MLP neurons of a small language model. Each row is named by its layer, matrix (up: input weights) and neuron, and shows model dimensions 224-287. Each number is 128 + 32 x the weight over its row's rms, rounded and kept within 0 to 255.
After each neuron's rows, "fires after" lists the tokens most often just before its 100 highest values on Wikipedia text that the model never trained on; "fires on" lists the tokens most often at its 100 highest values on Wikipedia text that the model never trained on.

L6.up927 [130 166 123 174 167 110 135 116  96 196 152 148  79 134 106 133 180 100 161  85 171 140 105  95 147 101  93  95 165 130 124 133 114 136 139  90  84 132 113  79 123 133  92 136 107 112 124  93 153 114  71 136 161 211  86 122 133 157 196 167 109  99 133 135]
fires after: "| "
fires on: " ", "and "

L3.up1163 [110 150 150 131 127 139   0  83  78 124 155 131 193 101  73 121 159 142 144 137 141 105  65 161  95 164 147  80 161 122 129 161 142 121 143  55  82  86 135 162 144 118 128  51 109  93  76 141 144 136 100 143 175 108 184 129 112 198 110 118 112 152 113  82]
fires after: "\n\n", "\n"
fires on: "| "

L6.up1631 [143 115 150 188 100 131 148 157  97 144 126 178  97 104 154 148 159 135 143  83  97 114 160 156 136 102 133 128 172  89 147 208 112  83  80 143 120 142 151 137 118 131 171 163  81 115 141 119 197 137 126 101  85  74 161 154 157 100  55  66 146 135 173  99]
fires after: "| ", "mat"
fires on: "— ", " ", "im", "ure "

L8.up567 [130 108 120 134 140 118 134 117  99  86 126  41 148 104 134 170  65 114 112 148 137  77 120 190 135  88 132 194  73 174  68 135 103 167 165  71  69 145 187 159 180 114 142 133 167  69 106 103 130  80 107 129 145 159 140 127 131 178 204 121  86 129 150 188]
fires after: "2", "4", "1", "8", "3", "7"
fires on: ",", "head "

L3.up48 [118 145  98 116 142  93 116 154  97 132 127 130 146 146  99 130 126 144 150 117 124  84 205 158 157 179 127 114 173 137 159  80 139 119  68 147  92 149 118 155  88  60 134 121 132  70 113 145 137 160  94 126 135 126 162 128 131 199 169 120 216 132 168 141]
fires after: "\n\n"
fires on: "=="

L3.up262 [124 106 101 141 134  65  81  97 140 134  60 104 138 126 133 121 163 186  60 102  65 148 103 118 168 138 108 123 145 109 157  95 129 198 137 129 133 109 161 140  34  95 174 119 137  98 134 137 148 107 132  95 210 159  97 125  53 127 129 101 168 136 162 161]
fires after: "a", "B", "ro", "av", "ob", "A"
fires on: "el", "y", "e ", "ran", "on ", "ry "

L6.up785 [117 106 124  69 165 112 151 191 131 120 132 160 121 149 120  79 153 130 148 163 108 136 183 132 140 129  80 135 113 115 154  75 145  83  50 111 107 147 104 108  89 124 136 173 129 157  80 154 145 144 161 125 124 178 145  83 115  42 173 112 100  81 130 108]
fires after: "|", "|---|---|---|", "in ", "B", "cap"
fires on: "\n", "all", "ac", "Ch"

L3.up1258 [126  97 202 125 151 172 157 167 127 119 147  75 139  99 115 104 120 165 115 152 164 136 132 156 129 146  83 173 132 128 143 150 145 114 153 133 110 150 129 156 134 106 120 107  96  98 160 167 133 165  81 126 113 164 143 136 125 162 175 111  93 105 108 127]
fires after: "No", "P", "Mar", "St", "E"
fires on: ". ", "sh", "D", "A", "iv", "esh"

L3.up289 [ 97 131 151 123 138 127  80  95 149 105 135 105 177 142 170 155 122 115 126  95 189 143 104  84 104 108 109 112 105 102 162  71 121  96 154 149 124 137 148 185 159 136 142 157 177  96 141 123 108 121 103 130  54 139  35 115 152 121 136 144 176 182 147 124]
fires after: ", ", "UK"
fires on: "and ", "; ", ") ", "."

L3.up801 [137 185 114 109 141  93 138 162 104 114 126 126 102 136  72 199  83 145 126 132 133 112 151 124  83 100 108 177 152 103  59  97  96 174 152 202 146 214 161 109 151 131 113 141 121 137  89  94 101 121 140 142 138  85 103 121 139  82  43 115 127 136 157  70]
fires after: "| ", "di", "|", "O", "in ", ": "
fires on: "0 ", "\n", "tt", "UTC", "es", "omb"

L6.up1537 [154 132 106 154 120 113 112 162 115 118 145  60 109 108  26  96 132  83 153 141 152 130 143  41 152 136  77 137 122 117 108 148 157 161  97 116 102 160 113  92 171 155 176 135 129 135 126 194 129 128  91  81 109 183 108 100  73 172  57 103 120  88  54  97]
fires after: "| ", "On ", "on ", "As "
fires on: " ", "in ", "of ", "from "

L8.up1329 [130 104  76  89 137  58 145 176 165  63  88 141 111  82 189 186 135  55 122  86 123 134 112 125  83 108 140 228 108 120 128 173 174 117 153 157 108 107 119 108 102 105 186 111 139 140 171 108 125  94 155  90 162 139 132  68 109 144 127 130 127 101 138 184]
fires after: "| ", "7"
fires on: " ", "12 ", "7 ", "Party "

L6.up677 [106 143  79 157 130 125 163  55  87  97 170 122 108 179  94 172 153 109 113  86  76 114 154 145 137  98  91 159 115  92  74  84 119  92 125 144 108 127 189 151  96 118 105 160 131 120 151 165 101 104  59 168 117 162 102 161 124 178 194 140 131  99 172 216]
fires after: "| ", "(", "– ", "; "
fires on: "s", "0", "5", "11", "15"

L6.up1337 [ 96 162 128 125 148 108 119 100 120 156  92 180 151 137  81 108 134 114 162 210 167 101 115 166 143 129  86 138 180 135  48  94 168 122 105 203  65 124 112 127  86 138  90 106  51 112 167 134 104 113 108  90 128 123  99 191  98 168 117 120 131 154 120 124]
fires after: " ", "one ", "of ", "| ", "One "
fires on: "of ", "|", "the ", "Result "

L8.up1425 [104  69 118 121 102 130 187 105 143 149 118 139 172 144 120  99 138 107  89 134 103 145 132 190  91 100 154 157 137 133 100 115 143  82 105  78 107 148 156 120  69 121 125 158 157 154 131 139 123 117 187 152 107 141 137 117 186  70 135 152 120  96 107 108]
fires after: ")", ".", ":", "a", "Festiv", ";"
fires on: "\n", "\n  ", "al ", "5 "

L3.up982 [104 158 117 107 140 122 146 126  99 126 160 129 128 115 116 143 124 189 102 136 156 138 119  82 114  82 148 196  73 165 135 143 110 121 130  89 140 114 123 189 140 116 171 114 114 133 118  74 148 130  90 129 135  84 131  96 178  92 141 105 126 175 146 138]
fires after: "O", "P", "comm", "Sh", "B", "V"
fires on: "it", "us", "S", "us ", "s"

L3.up717 [147  89 184 133 147  92 107 177 131  82 168  38  87 121 156  80 156 121 125 131  99 122 172 100 121 102 129  87 111  83 101 107 135 137  53 177 115  93 197 127 119 176 167 153 175 134 146 152 164 163 158 136 148 160 103 109 186  81 121 126 154 155 117 136]
fires after: "| ", "indep", "Indep", "–"
fires on: "end", "18 ", "it", "19 ", "0 "

L3.up848 [110 126 160 149 120 111 162 129 146  43 167  96 111 122 129 128 150 122 131 161 158 132 117 115  86 154 106 103  95 117 136 124 117 164 129 137 124 138  90 103 154 206 143 146 135 134 109 135 159 109 124  48 161 143 163 134 103 122 106 106  73 129 131 122]
fires after: "University ", "S", "E", "the ", "ishop "
fires on: "of ", "met", "ound", "m ", "ver", "| "

L3.up71 [159 136 118  92 105 123 116 110 122 194 119 189 213  91 158 146 163 128 112  77 184 147 171 114 116 181 115 119  85 143 125 153 141  87 133  98  97 150 176 145 112 123 127 118 145 167 138 169 148 164 141 131 101 103  99 125  98 126 137 163 109 165  77  88]
fires after: "\n", "n", "ent", "ic", "en", "mer"
fires on: "- ", "al", "k", "ch", "n"

L6.up1462 [112 131 152 201 174  97 196 158 137  88  88 104 157 143 115 128 138 164 113 123 156 115 120 100 197 148 110 203 102 129  99 143 138 103 108 126  83 131 126  79  85  65  91 119 116 103  98 122 149 154 152 122  92  92 103 118 138 110 145 139  93 176 150 148]
fires after: "| ", "l", "the ", "gre", "g"
fires on: " ", "re", "ug", "at", "high"

L6.up1747 [102 119 137 145 147 138  62 153  75 126 122 109 107 182 154 179  96 139  92  96  96  81 137  91 138 133 142 127 149 175 122 100 115 146  43 140 138 162 100 187 132 114 154 153 124 133 157 120  91  84 160 130  72 136 153 174 157 153 166 155 145 139 140 146]
fires after: " ", "| ", "% ", "— ", "0 "
fires on: "|", " "

L3.up1112 [122 157  80 164 136 154 132  91 165 132 129  98 154 130 136 120 147 110  60 155 154 146 128 139 137 133 149 107 166 142 152 109 107 121  90 105 142 143 101 118 148 163  78 106 209 135 130  81  90 180 101 171  87 117  98 173 163 149 120 186 166 119 101 118]
fires after: "W", "w", "Sh", "ch", "Mer", "n"
fires on: "all", "ev", "ant ", "ef", "al ", "es "

L3.up285 [128 157 146 117 155 124  78 139 183 109 185  99 117 131 160 114 147 147 169 134 130 174 113 103 104 128 100 150 124 116 123 149 127 116 167  73 179 131 107 219 110 142 133 118 113 142 140 144 172 128 109 152 130 124 120 137 136 118  67 147 127 178 142  90]
fires after: "E", "A", "C", "istry "
fires on: "ut", "of ", "ra", "le", "ver"

L3.up1762 [ 97 131 167 152 148 124 126  57 125 132 126 157 183 111 101 101 107 106 113 151 104 133 134 142 133 132 110 145 140 110 149  84 142 177 119 115  94 171 139  64 115 110 126  58 132  93 181 163 131 147 135 178 161 122  79 129  71 198 130  99 112 131 104 163]
fires after: "L", "l", "qu", "M", "Qu", "C"
fires on: "ic", "i ", "ig", "U", "ant"

L6.up1707 [129 180 106 132 125 116 113 125 133 104 134 112  99 121 129 105 132 100 113 109 137  74 136 201 125 155 159  83 130  85 157 121 157 132 127 130  70 127  88  95 156 150 158  72 172 138 119 168 144 156 137 135 143  97 151 124 200 117 104  66  78 159 133 184]
fires after: "| ", ": ", "and ", "(", "C"
fires on: "1", "2", "ur"

L8.up236 [180  87 156 182 143  89 109 111 110  80 111 165 162 192 107 128 115 136 140 112 158 149 125 127  76 123 101 107 159  97 117 105 137  81 103 184  92 150 125 100 117 108 106 121 116 146 108 119 112  89 161  81  52 152 129  90 104 115 168  91 120 128 181 112]
fires after: "|", ")", ":", "."
fires on: "\n", "\n\n"

L3.up207 [128 103 128 120 117 121 161 163 182 128 123 100  60 141 127 120 177 137  92  97 138 143 155 157  82 111 114 164 175  98 129 147 108 154 174 145 175 108  98 108 138 160 165 124 117 123 137  62  82 122 138 119 140 124 176 115 127 137  35 180  70 162 114 146]
fires after: "one ", "of ", "List ", "% "
fires on: "of ", "the ", "or", "."

L6.up933 [151 172 129  79 163 186 145 101 121 104 100  70 129 141  86 152 141 163  88 144  97 202 140 167 125 142 112 183 190 116 197 153  90 113 131 161 128 163 123 140 110 152  87 110 131  80 134 110 167 107  71 124 130 163 140  92 133 178 117 166 116 135  90 128]
fires after: " ", "0 ", ". ", "e ", "Th", "g"
fires on: "|", "wa", "ebr"

L6.up760 [154 174  83 104 159 105 124 167  45  75 125 131 104  88 102 124 126 138 122  68 134 141 149 127 132 137 146 186 102 149 104 126 112 149 162 146 157 130 128 136 127 173 199  98 150 122 136 122  86  85 110 168  95 136  98 118 125 162 120 134 127 125  95 118]
fires after: "| "
fires on: " ", "— ", "; ", "\n"

L6.up987 [106 129  97 110 116  32 176 108 170  56 158 169 128 150  87 126 105 158 115  85 145 183 108 149 157 100  95 103 123 107 158 208 131 144 185 121 125 134 114 142  82 159 133 157 151  98 113 178 117 150  80 119 152 147 154 135 135 156  85 151 109 149 121 114]
fires after: "| "
fires on: " ", "-", "L"

L6.up581 [144 109 148 170 103 192 197  67 172 138 125  86 109  90 170 121  74 121 119  65  86 157 136  88 119  40 118 154  70 110 133 130  73 147  99 180  95 101 139 116 138  79 154 141 158 129  83  93  78 127 188 197 109 138 112 127 118 151  87 216 113 116 197  90]
fires after: "| ", " "
fires on: "+", "−", ", ", "|", "and "

L8.up971 [185 115  85 159 104 125 176  93 168 127 193 130  88 166 153 121 115 107 165 124 176  92 168 155  45 128 128 152  51  98 158 172 118 114 112  84 128 118 162 120 180 175 157 107 150 139 109 132 112 123 156 130  94 169 115 194 117 132 134 127 152 141 161 112]
fires after: "the ", "at ", "The ", "Der", "Website", "in "
fires on: "H", "the ", "c", "ris ", ": ", "University "

L6.up735 [143  94 111 115  87 127 102 123 107 129 103 112 175 152  91  50 128 104 126 113 117 134 156 125 150 134  64  95 139  84 106 131 183  36 118  91 144  87  67 129 164  94 131 118 117 155  64 164 108 148 108 124  95 113 134 176 117 129 152  96 101  77 138 123]
fires after: "|", "M", "C", "electr", "0"
fires on: "\n", "Com", "-", "O ", "ical ", "ic "

L8.up912 [162 176  51  98  95 122 122 169  92 175 125 165 116 164 109 126  95 160 153 115 177 122 167 113  81 140 131 134 124 106 109  67 174 177 125 118  96 139 131 115 136 144 136 166 135 103 169 170  73 127 116 121 147  66 106 144 108 182 124  97  98  89 115 155]
fires after: "on ", "| ", "il", ": ", "On "
fires on: "R", "leg", "September ", "'", "March ", "October "

L3.up330 [150 126 122 166  87 137 156  99 155 131 136  90 126 136  75  67 161 125 141 127  88  92 186 171  86 121  97 114 186  88  91  69 111 115 177 146 129 147 121 124  36 168 150 115 130 123 160 137 109  68 144 108 131 167 165  89 140 133 128 127 163 146 126  87]
fires after: "|", "In ", "During ", "during ", "Following ", "in "
fires on: "his ", "the ", "\n", "\n\n", "200", "199"

L8.up418 [115 145 156 118 114 145  92 159  83 104 122 140  99 129 188 115 120 104 124 110 170 136  88  92 132 208 172 102 125 100 146 110 118 168 125 144 164 113 106 166 104 122  96 158 156 118 132 171 121 114 133 158 109 127 124  95 171 186 128  98 143 152 168  97]
fires after: "(", "\n"
fires on: "born ", "| ", "- ", "released "

L3.up344 [135 104 128 128 116  67 104 148 132 161 138 152  98 121 144  86 112  88  75 101 141 120  70 187 120 104 121 166 134 170 111 114 161 143 111  80  85 114 157 137 103 125 122 116 178 147 138  88 103 171 177 145 146 146 122 163 111 148  90  90 131  68 176 107]
fires after: "F", "f", "d", "c", "C", "fin"
fires on: "anc", "arm", "our", "ass", "ance ", "are "

L8.up795 [168 107  67 113  60 140  91  93 209 124 135 106 148 129 126 124 169 161 105 167 132 130 134 134 141 109  48 171 126 101 121 100  92 170 109 147 172  64 152 124 161 118  98 105 159 118 112 120 125 139 121 189 122 143  57 126 122 200 131  93 144 106 137 163]
fires after: "| ", "-", "—; ", "A ", ") ", "N "
fires on: "1", "| "

L3.up1609 [164 132 101 104 151 125 135 113 104  65 119 138 140 205 152 108  33 104  91  70 126 185 122 125 125 113  56 103 120  79 126 170  94  89 129  75 103 115 116  89 122 102 166  96  48 134 146 139 101 139  94  97 182 146 120 155 147  96 114 127  74  98 160  67]
fires after: "H", "a ", "G", "J", "A", "h"
fires on: "rac", "av", "af", "s", "ec", "y"

L6.up322 [165 146 128 126 163 145 136  69  79 148 132 132 152 158 125 131 185 183 102 151 117 137 189 150 168 160 140 190  92 109 125 111 130 160 175 118 120 119 130 110 177 184 192 139 138 133 156  99 159 124 185 169 149 160 132 156 132 165 153 142 136 149 162 122]
fires after: " ", ". ", ".", "Grand ", "| "
fires on: "|", "C"

L3.up440 [ 63 163 167 106 111  98 115  96  96 188 150  90 119 133 113  98 136  85 138  68 164  69 158 142 172 114 125  82 153 117 153 145 157 149 139  96 142 108 120  93 127 109 114 126 189 106 102 157 147 146 120  83 157 177  92 109 100  77 156 113 123  88 157 109]
fires after: ", ", "the ", "of ", "(", "| "
fires on: "G", "it ", "Washington ", "England ", "GB"

L6.up676 [182 160 112 137 100 110 156  85 139 105 159 123  65 136 120 117 103 147 110  94 103 155 179  97 102  68 112 158  67 116 109 127 112 138  92 173 124 112 111 223 122 134 138 153 173 166  66 132 156 107 102 164 127 139 126 120 172 132 156 151  74 112 132 120]
fires after: "| ", "P", "\n"
fires on: " ", "- ", "— ", "os "

L3.up300 [166 196  99 148 160 115 146  92  97 138 118 126 151 135 156 192 100 118 130 100  84 108 145 127 165 143  54 146  93 100  52 146 140 136  72 134  85 136  88 108 115 129 123  94 153 177  93 126 157 179 151  92 139 116 144 155 107  91  93 130 120 162  69 113]
fires after: "A", "S", "D", "O", "d"
fires on: ", ", "-", "m", "em", "ag ", "–"

L3.up1126 [135 157 122 137 102 162 183 115  88 108 135 193 154  80 120 124 145 165 129 142 127 162 135  80 161 142  85 189 153 155 108  95 142  69  94 108 128  56  76 173 128 130 139  84 184  87 159 168  87 114 116 162 127 120 116 129 102 136 109  96  66 109 122 143]
fires after: "O", "E", "U", "An", "In"
fires on: "g", "s", "tt", "k", "le"

L6.up406 [ 83  96 170 154 139 204 114 112 139  86 142  95 110 114  90 130 120  86 118  87 144 156 167 164 118 105 130 185 128 161 149 188 132  93  96 153 128 132 158 141  70 101 104 109  82  89  42  92  89 117 106 132 128 112 123  92 134 151 136 172  79 144  90 149]
fires after: "| "
fires on: " ", "o", "b"

L3.up1712 [183 146 158  91 120 114  76 149 101 132 119 199  98 106 117 193 150 138  94 142  74 168 125 128 127  93 113 145 131 168 174 113 130 107 180 133 175 118 155 144  63 109 151 109 129 146  23 164 139 151 157  74  99 153 117 127 141 124 143 136  93 156 123 140]
fires after: "S", "sp", "W", "w", "K", "D"
fires on: "om", "re", "em", "ill", "rest"

L6.up1300 [ 98 120 158 144 135 132  96 105  98  94 175 125 107 168  64 108 115 174 152 155 171  98 221 144 107  77 100 126 112 131 152 109  96 113  89 157 121 143 132 157  87 153 164  71  78 116  90 137 142 166  99 101 100 141 122 167 132 137  75 114 145 123 117 112]
fires after: "| "
fires on: "— ", " ", "- "

L6.up241 [142 143 126 158  98 143 136 174  90 104 193 179  91  58 123 150  87  79  95 104 124 122 151 145 125 109  90 116 109  59  85 169 108  96 146  95  95 117 129 134 107 154 130 108 125 121 218 128 148  76  80 167 152 113 100  72  99 170 128  89  65 156 134 189]
fires after: "| ", ".", "+"
fires on: "3 ", "4 ", " ", "W ", "2 ", "1 "

L3.up1491 [213 111 112  55 113 117 163 176 139 190 132 101 126 129  67 128 115 166 118 111 135  61 173 127 188 178  82 132  89 101 114 137  97  90 124 116 118 143  98 146 151 166 146 119 110 118  85 116 103 155 146 149 195  84 146 161 131 165  84 154 136  51  95 123]
fires after: "J", "F", "==", "Med", "D", "A"
fires on: "ia", "ig", "ia ", "al", "g", "ish"

L6.up1412 [ 81 123  96  82 165 122 116 137 137 151 189  97 152 121  94 135 134 162 131 148 125 120 107 119 130 122  95 112 126 148  65 145 133 133 167 127 143 163 140 166 105 114 114 128 180 102 143 135 126 156 110 136 155 169 115 204  96 105 124 134 131 166 121 134]
fires after: "| ", " ", ", ", "a ", "Result "
fires on: "| ", "|", " ", "200", "R"

L3.up1209 [ 97 122 156 122 173 122 139 130  85 124 156 144 142 142 134 146 134 161 113  99 158 136 126 149 179 180  93 131 163 143  95 104 129 100 101 174 131 146 176  79 137  50 122 129 170 124 156 158 157  93 132 175 174 113  97 170 117 129 106 166 158  84 114 116]
fires after: "co", "ec", "ac", "Pro", "cop", "ap"
fires on: "-", "k ", "g", "y", "tor ", "er "

L3.up1603 [122 153 124 127  96 106 121  93 130 131 121 161 130 137 169 171 228  90  81 115 165 100 174 162  72 153 108 173 174 150 139 125  57 165 110 100 142 150 147 164 124 112 122 130 170 108 152 124 121 116 148  93  92 109 182 166 152 123  99 143 109 155 117  77]
fires after: ".", "\n", ").", ")", "=", "|"
fires on: "\n\n", "- ", "\n"

L6.up1665 [172  89 119  64 126  76 135 131 182 136 113 117 128 143 127  86 137 170 116 115 127 138 118 102 125 152  99 152 120 107 149 117 118 116 145 149  77 141 164 185  88 128 136 122 142 125 126 186 151 157 143 132  97  97  99 128 116  98 155 151 117 134 135 111]
fires after: " ", "0 ", "3 ", "1 ", "2 ", "7 "
fires on: "|"

L6.up1135 [ 96 124 160 171 127 160 117 141 118  79 124 137 112 164 153 109 165 106 154  81 141 111 135  96 102 145  99 202 189 151  58 134 117 154  82 108 108 156 153 141 106 206 150 176 124 125  63 184 122 135 121 128 154 165 121 136 151 173  82 176 131 144 122 111]
fires after: "| "
fires on: " ", "m "

L6.up1144 [110 179 168 189 144 108  97 110 153 100 160 108 130 152 124 102  95 176 117  27 123 156 116  74 132 137  25 144  87 106 188 128 170 116 118 220 131 130 116  70 142 161 167  81 172 130  74 123 147 121 144 136 109 107  80 160 152 172 176 123 109 143 127 135]
fires after: "\n\n", "| ", "the ", "an"
fires on: "United ", "; ", "==", " ", "==="

L6.up1775 [ 93 110  87  98 192  81 127 111 164 133  90 129 178 162 110 135 107 143 163  56 169 170 161 127 114 100  69 100 135 155 167 151 111 115 133 143 120 170  94 118 123 154 171 109 144  94 130 115 100  87 108 134 146 124  98 168 139 174 113 172  96 157 137 152]
fires after: "one ", "of ", "One ", ","
fires on: "of ", "the ", "among ", "were "

L3.up1333 [ 68 181  99  98 159 111 137 136 142 162 146 175 122 108 116 187 167  79 127 141  47 168 132 132 126  94 130 151  84 104 146  72  99 132 111  95 139  94 138 190 127 126 122 156 105  86 121 113 146  60 151 130  55 134 131 134 131 177 162  63  97 109 108 175]
fires after: "W", "E", "S", "Du", "L"
fires on: ". ", "is", "t ", "ke "

L3.up208 [167 184 130 169 132 122 144  82  99  52 104  80  85 126 105 107  63 133 156 180 174 144 152  83 145 165 124 170 131 117 139 126 133 132 185  84 180 169 108 123 104 118 133  91 127 194  96 180 122 121 111  88 117 139  88 158 223 108 136 151  77  89 137 137]
fires after: "| ", "and ", "Wh", "Al", "As ", "T"
fires on: "| ", "in ", "at ", "of ", "on ", "ay"

L3.up1749 [ 77 128 124 164  94 140  89 102 134 135 103 202 141 102 167 132 112 168 109 122  65  91 131  78 106 131  90 128 162 143 168  51 110 147 137 163 161 121 149 140 122 160 123 151 148 142  74 152  46 162  71 123 166 128  94 130  64 146 147 136  89 106  64 168]
fires after: "| ", "— ", ") "
fires on: "| ", "9", "8", "out ", "8 "

L6.up1124 [114 130 126 148 137 113  99 116  96 116 194 133 165 154 123 112 132 102 158 154  58 133 138 181 129 164 130 182 142 194 156 111 144 134 107 155 148 117 151 233 127 171  64 138 105 104 157 132 145 143 136 179 125 100 100 113 153 132 131 168 181  58 133 108]
fires after: " ", ". ", "0 "
fires on: "|"